{
  "n_layer": 14,
  "n_head": 8,
  "positions": "learned",
  "extras": ["capped logits"],
  "batch_tokens": 16384,
  "doc_mask": true,
  "steps": 11292
}
MLP neurons of a small language model. Each row is named by its layer, matrix (up: input weights; down: output weights) and neuron, and shows model dimensions 128-223. Each number is 500 + 50 x the weight over its row's rms, rounded and kept within 0 to 999. Numbers have three digits each.
A block is one neuron, or neurons of one layer that tend to fire together. After each block is what it responds to, as a language model described it from the Wikipedia text at the highest values.

L9.up123:480402503592543589449459561493561549461471550459611517429503539459472514506569553521526458585556576490497433448509513413499482524465414459469502509458631595420515491528507521550504559457521464563531550473540505549516491521500486457445527487506397354526487531551472517526558532513474597434
L9.down123:460502513479531516520424449480553435572518524525405513528578419451563557521482519535438529433503436428469415478530417515573528504527557431519459514487464591442492455564458520451514491427526537394542552552556411452509525401538514584490433499558512438561517514575546529492442492495556470545
L9.up336:583491487574493501450424481448541583556445559516568542422605504472524554479575586557488468497466528436429498607579449502505496477468499462451555561599473618469443463461517454458509507471433596512382501538544444446542569459495508478579453413454475519491466473523362425446441480459628575502
L9.down336:435587434501526514427542500518447555371457454462503457426597478522527481529514514568509516502500517508488486494431659451584429535449457485503529478528562606499477359496434434549523508520436496399490547441538531516391483565476409461515415529504427484587525446539475512469464490580488480522
L9.up352:586569511544526498478493509504465581526492566483496489510529511472495477504581454520528533519390475508494449522562519535604482403546467522504407508551443610425490447490520555486572534416461488494559505503494484485454499527490461526560514495478553398523496560557486496430422485506506526460
L9.down352:483446478548534545477548543428491512498472461554499483420522530520447460554537517500569528450427539536460471564576458493467540535503491530427478525471509417511512544509430442584442450502577486501553465473463534546480481581497476492518495523494521550499556522498554554587555511494484540514
L9.up650:533391454546543507490501453531524510526497502568492537444481414524484590574526530452416597554541539496552512433397512444542448458571435495496476493554560530431406423526372481471512424441592466513565521452525467563494545541530518420448498498451429442583427498461461490476414451573492559537
L9.down650:524548543400501521504621499538376528434481514502520515444461525554509517411462464447607414523605472465557466568563456497561572489553518485446537458514497547449538544431559495420474418419456471604484502530478462544412509606516497455443447512479447492530466500486376551516492495444514416497
Responds to: Word-initial subword fragments

L9.up487:460498525570485532493494480587478484557644462459572474519486542554524444458432472623527462499547506471550659492578448402525518474514536508475562530429459533410451554467445456409563466444493437504514500424531587642485491517495405525528547455532500510503516464437445533535501492464504463495
L9.down487:491490545504545549426462465511486545498488509563451509459459524467484413448536503441576467496477510492464439445493493416513525520460580574515430511495614487515504606534475480512473448496525511478528551477448491473475482445433509527463448429507517405521510500501478471569517453533538503484
L9.up654:533502523464428528407434520409574462531403403500529636440435394533525470426522499511456536602496496572557517461432513461475492509547507493463437503466483475541440479536467467579484434548381517510498554507554501513467400477435530485539594571468513533554519507546476462498501592531522487469
L9.down654:492510453467567474592510424553571490470524511455532485550485569460578508450531393507549575486592497477470466516536484492416478544466512473565563585488436561488478526469566533536471453460529401506501544461476510514568503509526464411373478466560470563485566463440547651447410490475576565531
L9.up707:475542488449574520483437446494570478493577497451565583527582521533474504533476492474448514516453500530475452539403552507462462541602556489461500514450523472528511482458475551503497518472430549490483517443549430515517430469413489478494450512450561439457524565531457449423527494576461514546
L9.down707:538520549498477488534549490504490497452475485512501405472462555488556468553496500517563448461505412461529450513476465520537546465452560454528476406497509500477453484482477427522590466539427477496566501572546529533485472424544571476520516547555438532595526439465545512611428461570493501464
L9.up714:492500609502440548533472477478528434465534466489505576468538536520478467531505593455524524494582512525474478502582505402500520433504586520539389512502431489573418499514491546476454501548421528435538590462599555514440468489531555483429450422381507475474508461458559495442469457439461462455
L9.down714:434561541486493503454487473471511547475513502522540448468499478481540524497490499546452488491494530476551510557448546519537461441466454507484433539521489451452487501530449446471491488506353511528443538519590489504489537487475576530486580457534433443510425473512543500501512522502565448509
Responds to: Clause-boundary before verb

L3.up14:422488552539534526439420442474464526378502412508508552499517487485486508447518509582530500450415473490593457464480528473568569535463497496461508494511472559430588352476445454524501422448522606475490498494526492528489503440631552483536466539556532538526503518541457533469555441546531460495
L3.down14:403530494478474423480494463507455568500600504494539545550502457445403557536511485574516520457519556429499416393571471561494595530570463502471458534593477539417488516564471498521534509650432512511568425460463492476469485492592508500475499547558568434545457519541449490474512565510538593538
L3.up39:538527533472418539523521515394471532453601529543528542547533485534446542485549505524558532481459493546421498513536526408460462432491521484458510490522522481437454536539522527511512459505504589428499513566494478467435507430481526536596548432437586465498481510556500522499465564499528381460
L3.down39:498519514546561425553541598445547524560462482523472433558568477534509519475518536471495517528551567483593462390522513450491460411507471573466588517518561446564614400513448520469540544438532468492459474532407565509421507430503468442364488542544571502563619442450561530506449477506510484559
L3.up183:530467486523481567464564556407512394539550509577561524466554421425507528486424486373501512526443503562514485545507459475537408511597425482473457530488600469491450489448591635524476502445472459467528492531486408511537495410550560413530443475564527488554530514473552548568456501496524564498
L3.down183:428580502463518536532547539542517449524532554611483534455452489488457584509476459535489520519396523472446355434473491404488419458476418590479506480452483520450545461488479451442483537481510476512485553528552475510586462482515519519468494510513585356531483523537496548518464469499434539464
L3.up867:509519554461488474488451563475547571488460593520468425486486603500476494482434575510515513414491476456499462422444441490527501535536464506490495554434520441476461431475512515519486482526494536499455536514489441436549440508479502389476452485506452523510528556545472488509517455488453579504
L3.down867:520513477451536498485531489458497414450555542519527497477471502438478514516508558519456413625541508553438542477566487531458601434552478403474565546494498453409477599488557428514483523529476537572599478530528528484538662529627492571488537445485536449520551540504545492561444455501620549552
Responds to: Mid-word "us" fragments

L7.up207:424536534479386442416478521525432591507546607502387473441557525471486515535453496523578559544541569493486502524392532597546531549578557501542483542529598517521486553411470513477473489573476471516459511500446476554422607513449469432500451454439494490503485556507485435555459477511479550555
L7.down207:560444487463510483457536510465450504497464405603523550570531470458450456547482487456525525557475506448546513563498460465473552432488516526448540492453484388501461409476597527557563529637501539454449492517489549491460380507438538513546553515475582490542493438556448526469523490462513426504
Responds to: Clause-joining and/comma

L7.up666:404513493574490636439452453487579529497518446425436565465532569501534553516395560519507512575522470503499491495482511505509445520426460490532449500439587499457525364519547466368569551530485504541619548490467552488551532427538405475387482508502517532489503603409468450471520394550519546550
L7.down666:604554489523542515530576445537537440546410469531498487493502433455470519467442557488516527514516559444475541579537544545458587485488617454402547537531583592497482555496524482449473427573422472514515517505530487626557417546425479461436489597523495457504552491598548453530477540492535499450
Responds to: Words just before verbs

L7.up572:478488546594489437401414640578434492437508461478477478529572576471532600515442436471554529524473464625467446452521440476453471531448494531535501475458533479432560455445452460529600489473499507492463467545408534508452502460514530482511566412459540456544553411551517462449544470421444476629
L7.down572:544548513508472508481449543487409533525491467471515570572433505471438416475346486545459407581506466477519401497497448516474498585582497509494479486503502517521500491452464540431518471519539539455423508527529547467409445452473459547426539489527476502527531474442440489411591528473573499515
Responds to: Clause-ending commas

L7.up157:544504541508459489536417508483486404525569513544404507477507512482450561484561508555458483527594463512474469562524515506480488446505552529477511477437479485499446499476494509573526559417469576529511499548543534475563492522507411502489440469499520427566515518479413497448482404542521484508
L7.down157:456567482543494566507485553426464578432496419509493479555539540447495494543420498554560438502489561467504503388455446515511486409458439571495511516492507454537485494416490510440409507480575439552481515483529496642525534577518554559455572469494534486473501510569451515520476481498453485523
Responds to: Line and sentence breaks

L9.up279:500499636537475538489528475511499422496459407503499610459568510475494525480518559426556542645532410442459433569521541522402461479485501539574481428507537426529477483505517531576500486510537507488472534412556562494493545444514488503439511505485422541482538560424480504540469492467525533478
L9.down279:476473467562479555528405430549522422455491480517555442441502502550456510507505512539544481546472421501478518544515432586537554562549533512557486385531514501421522492468486586444485427535537494541403455428633536402525532482528447443443512407454459505445581499487433538542513498502580480496
L9.up312:465582479493572462612542456485501486517439496473470514488504526531539553546495521414495548545529462464455531505526381521464424538500447555501475470462450517560494496521519492437525607551472512521492491583450419551474423436483421438452548642451409541494604416487532495467514583437541471513
L9.down312:520556558426572554495611487480443481457461519440509444508494477487433498485421469553479428567501523428554525496486515610458538481510496499500456572612444515579496521452475583452575491500366458480592459436491516443512510519473540498480475441486523466479546489465477529474468456631536510447
L9.up780:443466508410467578552471460454542496494479429477493592487557456566500499512570535523561557488501441453466525497466461514560471504494493500560477466461469513458487455485433577513522542536441572445504480520553471495495471397508444486420436474510453498439513431547479545536559407505484501475
L9.down780:587606499538545505451432499546543450457500419471493448473530504426486568463478501496450586479534567449589568532493532515509453471375558506515403525547541498531540438497575513518510394596492438390558487403481564498455478490493503606515525525440456499498401445516487479484468482557489362468
L9.up850:470584462508525565543494555461423594531528485445537496404527548393566493526436494609489486586480489476499458463493533499529483451453437515551524511493467471480434559498509479457475439486476536556517547542419524516512468517508463528465491500547493578456477448522299473562493483560441487485
L9.down850:495481491510486600536467585523597476551440470604373463496549421506514454497552473474524465557546451479494538459488447453514516499527436505539470496463494515543426538426486416503505472615515506489528509466500561519502497418631482577437606391514514429515607479455372450414499494513556504489
Responds to: Before a participle

L3.up70:508479546554457475554497475558505543601517440475599505531567397513501544578580506451460525518521505405454381505493533546517487491488497509459391551466508569511526522511465502535395464534443476546557541555508481616482488564633481547497502477490535513466425474457555503564494459522463547464
L3.down70:435410493468467489540494454493437501515489559492543568494589477558491552479566536442532500501601460426583541484491467499539472387513512440527448508613510517543460559485542527442509480501449507468555623516478424444474470624578571462434444464469531572450459509538519470567442514532559491554
L3.up280:450455556442533388469442488623479553496487436587595460503498509526540505433519420565453525485473514378552475516419527505566440564488426490453520557548505613584551570602483399481495452454514510585533596564488406455444537500544428419541471553424559523572468541498572502491572445563462513521
L3.down280:470423520478446472482470446539476411510597380552459497482438529382443484453542511617494565472518598530557608475491537425538479497564539525416540464509346505475457522491443453388477494495448431511524515532498464438454493500555481467521557472502601489505509425502527483508542537475544561528
L3.up412:534433537503504486603458469523585529482417436599407537514400529392581476585433391596485501535453493461421525540492553517459457519462394435548570372591557529535537454508562496455519503456670569579485547576401576543558440475552467509478505515509514468405459510491535479507596458477462464541
L3.down412:442535487458333496461587467527441396503513582423526485577441471495435393406455459434461568567475518574550551483468490425476452509536486507487478553543410592478469580507446494475581429586574487547497561514477484482477602474480466441519608472507461516531589546580441532423517449465525540463
L3.up473:527532433589539564520452465615535569516560478570504463501519514459493565478493502462499467548520599424535524464437528605494527549468440521564500537487496528402480510495433466481483463575548469570581515537490470529415543568585465574439481502510510513562489567432478546467441514517430567477
L3.down473:498439455497438453508625399480495560466603506521411475512459498480485464424517589546482558527527554452476471517564477460574502488510445489456376498599484494435475521443488465482477492449413479467548430461488521544524389509511490460531481427529455479368603511465568475494574480532609566538
Responds to: Indefinite article, number words

L7.up601:503474450674459562503489462486491456536515504455569575457480594492413492489419472420533415521517503464528439562508530496542507511543488587485552493463536511506455554454471496450430576470399556463532571531409529499535495513472542408487500469487439544485511414450577475527434451548471535511
L7.down601:428536410464507485457534440536564469481487520574451533500569484517461465554500497505405489468555446464588548514482484449502594503568469497544460504473502484525624453532544544510525505494401419505514502442546507511416620486552488522511471415473498508468437563490529470455400358527447558524
Responds to: Noun phrase openers

L7.up238:496494457528413525465435575507557604511546510596582476465537513535399487564458521567423557470552516484512512580404428551572520426507471471512485428562471441446474377503497461497394485557520508571519496539505505504486447464548442446602572607452556495651477469411507444496485488581463512489
L7.down238:495488497410548466469560401515475448497492459456421454519434568447580434432544511469456517538486552532511526513452480475602509536492457546444555475472492539536440516500471524504456437521602545520553525427419495529438553532509493558493467494573365561508530550540474529528579380420519514421
Responds to: Word-initial subword fragments

L3.up118:524498531532425566516572468477650565549499506548540605431498508465487592507605388456556489598477451430507499515487469508554559509580563464498506395461565490426527428509531502428529450596475536431485502445478545521505524444447474534535524552461464521507543490483487522429495433565429460503
L3.down118:499566589469495545552525384440517452576382437530532616523548575477511536510534478501449525529549496514446613552475436425485466481529627520520525374499434501451437490541558459519552499514483584446514523553540465566478536479466550396421466517450476463494545454486459495434422428455544514422
L3.up558:543506552489437496535534570502487542474474532546534482414533539500539570410518533495458552543480397486471489460585446494520548503558467512541525500523494432527494394479455620457524420415532441503485546506406544597516467474458416493514589504456478562550496461518496540559629610469537553419
L3.down558:553482555465520445436544567438476533543538494487432416550605529544458471487502460434494571474500524431528526431538475461527543507585506462542536575517578522430583491504359531534488441441554538598522504400478538593433506493538536547515480497490461440585448565436574436525538441445507540500
L3.up633:452515425473400439418487507527495440489459481545451480393514454480524493549457528496523517674410510522550427521463514505621483443536572511487555457545549557444436458474595445514473448502434593560438458492550434437472457469455453530520551466511490547502566468511497479464495550548419415449
L3.down633:569454576570515505516552448512414447508554458531504495530514424528490490478495514509511553519447463449550495506491404456528497468465584526496499429539450535510461582469469428488525498544541563546567490499534445478494493487434426455428582495508512472609520586463487628449489532468558385499
L3.up891:485467530501481534584522469492536568577520480575419576491476536452428533555458485499539531506497480555440547561452562492564519538545501462431474449454586403595521551518530543554565469493604450452384415422457560562587477396473515507521529434585496592452550457459387474558473485431491512496
L3.down891:517492534464489527465483383510510470577479545440542489475534472545482525509452585575511529519595442505512479510578467472547430421491523542478532518565524459481498470518519482513426450521433425383442503522378501524497523499572550472475503536387488570450519483483423478400519506552571541496
Responds to: Pre-verb modifiers and auxiliaries

L7.up342:496448485507450540443530586570451485583547551513435506472464439438389524530473492467505541496494472512483618504517496463554502556620452469419565581446501506419480588551543506543569553467449545555529535500454467448529531598387461458510432403484498448447521538460537512455484462566510543512
L7.down342:410622484464532502543534582495555519494456441520503464436609457472533539454452573592549488590556552467485538439575446482498463453508591469503505528445537479422442566385496506477493499460463531415430521480547584500492470498484573443559453530534462483511550496549517486591521494406448423542
Responds to: Predictable role-noun setup

L3.up123:514507453426536557539515466521618599486465535537417581494471402482465429442634542466511497452529574555550464561537510528555525435529521486443384508474494485547541492507437543526550475490432518469533505478515464447434548546588466532380466527458487559505488521564516508540434478479607468529
L3.down123:514456463562380524559486528598410551506499457506576464421508510592546503528492510538484430523576442472423575496506476484473553540457505464595493463596466428503523491436495449501532528644473413408556507527476535449560552439467438541461473509478497498498413405507595550468496567454477521536
L3.up170:425497476487486541525431455491505407392541586525477520535667517549437405522581453478472458512433505541577553568535533473451551493540517402544416591439489493549539414587474484506472566472541442545530493484572484522542514496446527445444440560491487541463542527558416511572467449531466532493
L3.down170:524511453459458453561489389417490464515511547515406552503621509464444409473625566545459589523556562534512507549459452502476424497409524434537487503545440555597533552478491507504511473527473544469568551423442454443503543454491433423375467458464589518523469545461523495524508528540556475533
L3.up355:495480536511482539503477480570539646525506569542496602462511497562523488532597449486452479575625524516548460491516554355525542612555504495475449524496548422537521473542480536504465560474500462548496498532526514491535472521562561516520420505385518534513409565451499490569564492516546476496
L3.down355:543375520449464533521458505494557527373435447556447509515568446446509520467505532567477545584557496503568588610532423493420530495579458420561379467558457524484497548475514499465521473463400441445532539511446560522570483471557479415470468477406500465557517567495533467519657471564478541444
L3.up703:464497462428524533533421518529511543578473498549537505453460538395535531497502377435470523578528496446527480521558526512527504469490468475436554557443426502485435543538431530496482587450344498463576572523539379460461426515465578467459504512514485514470519525535488466482454544492550513485
L3.down703:548480512403504461492399504509424553498539412553497496466479461528473421455479468492570438560525382478476515522524403510477578546410520443585601429576459421514520460433541415484565499500486477445463461569504519480407490497512484513427510516531436602604468665448470464517484485338511588477
Responds to: Possessive determiners

L3.up163:452389519416473508388527555517611500524543569491394456463595462442541541527492434551514513454518533538500443564556531550526523590536426533493473580470432509488522448634528492479511535429467484418557479532440542399484463525535488525506504516424543522509475422568449454528486521457481552444
L3.down163:554413397531526442528519498543499518449487547465466490512435547442477512492443570619463555442546517541443547461531504440492556448495534573445473467528554459603496491471509505480551481499555508391492541447497515496573489466571474528440443454401431482474481532540421619425540513505567501476
L3.up297:491496524432517484447491577508543590396546534479489523462500497484596531464473541529476504530461541424530555489464483412520404460460515522510472585498600433453518486530446565524459471375542433588543527476471465537449556599533523520516543553493524501513490512390422514456456407505549426449
L3.down297:499564375538433552519454554445531433509476423498506524540416483513533471527468437504494511530602489475523506541532582451477531533463504456501503563492467466515576477519462546579485444505508418490493489470440470454532548590526505524520486471519492490511480564492570504408508563506513417531
L3.up420:452444454472543420507482431371481565427536471478548524426521516474536524463480541525648536526548525545497508547495597578560502466425460553477515455459468509483555445552525568493562554381490425503531474498433572530528522521525487626501603477534534529495534475468495476468568474513479530440
L3.down420:504507502539485511439450559439468515476464509512523546445492462473584515520469511606485465475475523554548452503499460405500512495473496499514463571476551473491531435517510564568405512531484529450436526462623406557487480612407450515360492441462480545555436505390477467429542486457560491606
L3.up551:459556505443588508430496525540608535449475546515440605481555511499620523389474573515519563401514487555507532545554528466581462580438578530460560589551578427468542458537593466481412524367549532515444499472486558602451581533562414558507513490498582537521515480541507538482500508456519487468
L3.down551:442493498500492484545507536557454549486512508553459573468513551415429502442372542597464504451507457502541473414548464459499510488435489500481550527547496398537566448485512528522497477450601510526524455516498531510524595389561462572451511441449565505544448505510425506527556599450537475490
Responds to: Comma after introductory phrase

L9.up35:494485431490514446534519517496452500546507416527491496504438496416477397467565578467531516445511438476566435501469567537488432428448410585447542549418477484494434460455617433505519468460460560520476514549573446439420511472401541547580515482577545444506504567563518489535515502604515574490
L9.down35:477421478552468631425554497439516564573398464485582566412444502477371494558512475508443489487550524529455532485447440510449535495492453461575503493469542414436430481476476474531524467514517478535491507527512538495514455546552466450469450487494553490427358524488493519505524464502421604570
L9.up351:452513503550536510457440472490525491594511468565493500437453484565431346463445432419536543507519513446532569517546446497537478496495495530503474441500439608511456491552489464550488578485552524583493448541501469546423587474413603396422457555442498466482454426469544446507402468497383514511
L9.down351:468517464501465467574487467567479542505435506483422541487509456583396473396483451536500530467558380474492436611505473426414523512541468486606462542508504385489543465537519603450421436528613465563468500492495517397495430389481457488395614471525482473457470495522505436476466472393476448544
L9.up616:427571600520441493525418490506482572485497458425555498489432500510444474511519466481502438594545450576534536531508462451541484468522472513409404531584519483509470500508488542506514531607462520496548502458535489566488475529465585455438450419468532523449502441564585503523363327521448419469
L9.down616:496556492505542452528589485559507507462448556486485475448468506536388478486546494493502510427484496496529521562504451377494484531554506512498468463422446416477506470545518467410457519519434539570506574571484593447523465449544535494364479487455500459464458441505473539500540544542563562553
L9.up763:493561522558526547463428480458438491513483439518467460453534506524492479445469547346498484489436535525529495558533487549422505416566533538466484530514513411431503506488533564598409435490560617523526479494566495616389484482543472642438550510567511529537511538560527495464431484443487548400
L9.down763:409524457487540392520536498495527444474471457459456496552487441526476531513444431508508469479530485533563472530422494471560491532475503555558504458442528578511518531433509495574583500543501472459511429459546568514497530449531493440486466584542451551465504443572509485399588469562507516503
Responds to: Determiner before a descriptive noun phrase

L9.up91:505538506516502485522451417462489466596443491536483495492570557557461517522490480433513562523495463548556556543524529533604454416587442480428508527506460468484534464473461492510484464461522481489428551509463518524515518571594449444552495462568408542548460531406447448479501365403429612459
L9.down91:515491458448530507430450481399501498439496488475488520467645389472507475455448433579604454534584560471501484483486515475557562481459466486447470519396453550489405447543523499379461539464455527475648551521381595514524511433506579604547502504434531456481559525533616538576523491493488472562
L9.up196:545565526492539578510534555442503500580545574527525424398517528502429457492448521464461522519521544542519572509467461463501578483594507524510492505469515557513509431446549577532510419492437511564591448497624473496536573553442480456464485534489530517531568533436444556507524527529445444532
L9.down196:489512434461319438480460551471502599582569455569526529386564525484383456488423510531494466546498478501564472510495495466567502441508580559455497475455535477433472503498541507491543484473446551517480520544497505508469499575509499534426563497471543477438467526470531520487494498584567508462
L9.up360:524424519566501555537455498414469514574533397440490496419541491392496517598505493509516505559524608488487502566458536489568457551518586448508471526482471425512451476507458544545490532477520468527514514372485596553490499564536450422558470555386475492399579470514553602482419437472503501476
L9.down360:516607495491474408545496502540557461478511441591469493453521468536414467459519480472411529569532404455579551513536407453418540436490438507477515467479458543511498514497540484456521521505557575481444548518482422483545443442487573533477489457518490527479441516521538475464512498480443496420
L9.up380:529477407523546481511543465490441637590457476529490469437520440494466410468448490514507584468500495574518595499453495503467482528507503483479385552508558484522513553478440464506537467475543499544455551454523594522498460472526513523577533541505465501414610485572450521461510498545563468508
L9.down380:504537455505515477476523521506449536466499542529524492413511527432493536488490574506426557470470506508477485485521473465438492498524471481491555519472566424454572537450479543512571456570509492557491500527398453542639516433493419416423451477518503534522462535482524544523481551406420467527
Responds to: Indefinite article "a" in role phrases

L3.up77:488465497457521525497574545467517483450510494498614501486449518611394549476495444478516525494605551457557489413554525540442474464502513431447508357570414442557431480411427507525495523462549378515528515415499574496534507375503504484578541438569576517541612418524505558408568447454533514566
L3.down77:472468509543551488526450506435516515476444607519471524564438507599449460454536481543548506484517561518550402403530505539529484493528479484522491497464438490517518505441453473557512596490516511520437555478513532476443539417529494547404543462488588477585480441415431568472500434478546497439
L3.up550:472503512506530413516443568452633499457546601466461507464471539527540521606469479456499516524454558519582533552483454495551576529482636500466538465444548611460500517549424412532536463497509535549536446558434527513538480539557469489390488479537463417466452411491479453495465576527430529510
L3.down550:473626534562545529555449498537528469526525604536529458613405555495466486563415433513458428497463499506501547481595459511569595479491509477490479468453593553520340514501459425494522469550516445455515495502496545579435585411498425506319469504506523429595525509481438407577466500524490408470
L3.up613:545437472485538455480416623436533505519548466462593502563495506556534491518460525395485501495440523350545478437501472523562506371550422522519515468482551485499538453442404503445483479386476477454523499553445532548453563365489431515474454447553526465466524442483460563556543452553482483507
L3.down613:577500449522452514517411487495508506471507457480463466594412584624559476426396485432546491560594511494538515469543473480479484449424497485435465456425521413482478532554411439527565521541484507401471501520491519508533547496506386390467457496564465518464488432412418580469535427546501503492
L3.up707:574508418484585516507512514512494493545521470445560532540465529461535489555520464493532486353511437524487488420465567500588495512513403516448473500498542500518500460478482590510449575542617484492413572530498432554547539561555499467568500403484494459502473564567511449380515389521406475483
L3.down707:585451467515491473434505438465467450495483616533532542507502514521520500532453592573471508435524487516505503595443539472475446490499512622528494493458498517458449510481452509524496505475505521427508538487458504567538541371433464484544563551472517521511534527516531623555502466496540535342
Responds to: Section headings and st- onsets

L9.up40:524527470533472475586434525592561439514546475561523526554403548487512599490543471419600545389498585452523466396563488504422448487517459517510489470446547484410499468532469510591460387433482503507456449542516513472598457443539401516488555408580476379489499552538568530499591481558489482571
L9.down40:527568551541428549548508536518493387527474444504507493521469517579579494455534436557551538437468399411516460492473527576515480573475476499475545473528551551557410481482502429454513538461511420467398491460460567471451512517521491585471409507580536498429544408478425540592454595432382525508
L9.up63:491427453479500523497456408585439438458484526392498503523525503501531498507501513525542473518551522466523484472447507548478417486427491585513470417492471560442567360491506445441507487438518562407523473504505581528451504546500409496544583526468500433528496442445452371455532462444481535561
L9.down63:447510479602467501489525508562492573526451474521509488508481477401511444465478439581469556445450452473484579507545493464560517508491494430520458552500544384516538577432605460484495487487541474461441455435475496521502460507489558467464521512464453479452477574550449524517595485553432482452
L9.up303:574507523622499559418470490519520490541509490509565453498500508512544461433501540497585457534450525441423495522552385564570522452523556513501417486461474474559598413479478370471455399525511484516425556478459480460449517522602491547576564496514522502464561553524534419539520563451531451549
L9.down303:538429451543469548540581554476466602527475511470516435561586559522502509505387486468543490585433404498444487558476629512480538520506534498571458492496439417447463545472468521458521465491460570564531487428521473446529485431483513420518399521444576486626405474581495474442554511497455514470
L9.up375:512521453490536518488420559523455498470575518453431470589530530360425505450417497513520462504464544547526514561492549489583384442504548610468399503588537447501612499511579392481429496516512555477517479453483521452551506526535480503536410483444529455515465484501435441482542524521450458541
L9.down375:537460558533495430473568470505570570498539503483492543559460501487524448599530457508514501582496499502485505482490562499534514480497531515493608391410552567503556565482516517455521611431610565469437424536493499450475557414486469430443422500563468518546466463419441432526494474531441511477
Responds to: Word-initial fragments, commas

L3.up33:520501500467565459562417542507516462535420531546506439529595485469481500414457464506442494513481490463500522472462503455474443501507555460565515562427496578577594473582526449460409550591517534501433535558514407469460495485540565484497639547477471464586473531501481486501504474472483470460
L3.down33:510550447517494523470495480452561361598418546521443570532511514455474478421502477488498520499529502479550573490488420479590544485488582558445577449584418518526460478544420467546531476527582483530542501426415515454558510586433467437488463536460470434508572486539440461426484544501533431499
L3.up231:449554560511446486591502504455469512516523401497586623510492486522392474510467475456526442532503523480508553472433396506533532524506493420550524468530465536538538476521514476593465482527552434457410486607432485543450497485530389471541483436510625493623469441621553468555486451422469554491
L3.down231:454494523504493544499463578487403475477438533529489518457575484480464469520436447459516514405535507523419511512541585481475470543474538451493520574430470570519484488437475647512536543501588519554470540555507379541578526475528491541564473501496494496416405548533487544517378511520563517464
L3.up504:533468423513569490552422511492462573538543474534495551442434507484369489531473508462508550525447497531500494529469529493469526482481439476399540441559521468520465470513492493569503555438582474495470524465554407566451465513442428520571420542532515536547490433530456472487479557420535420487
L3.down504:475547612455444532472561510526558420421446610510518513525560474513600438479533452452501435480570535500477492447488540504517504431561481558574492509477499496536528462530551492409551408571490545547526438526449561455562521571529525419454553408460414513479493591417556485493497446558477566498
L3.up836:513411540442478545559419492485508578448498484521545486435526555501378590530543468541486572401412524470515554468451506527464524521490552477493555564543594496527585493493465522567531508431579462487455498432520594532387455488541461550496527421509463523456540472419453561460423484495534483540
L3.down836:528552481471471470502455522450513483446414487505539427580539533475392446522476478533477497476485450525446505520523563446487468488388491568482421508535438580536470491557496513602501519476526525443501412495552492481464475450464423583563541409657582545429534489495506567486511604529507558544
Responds to: Paragraph breaks in biographies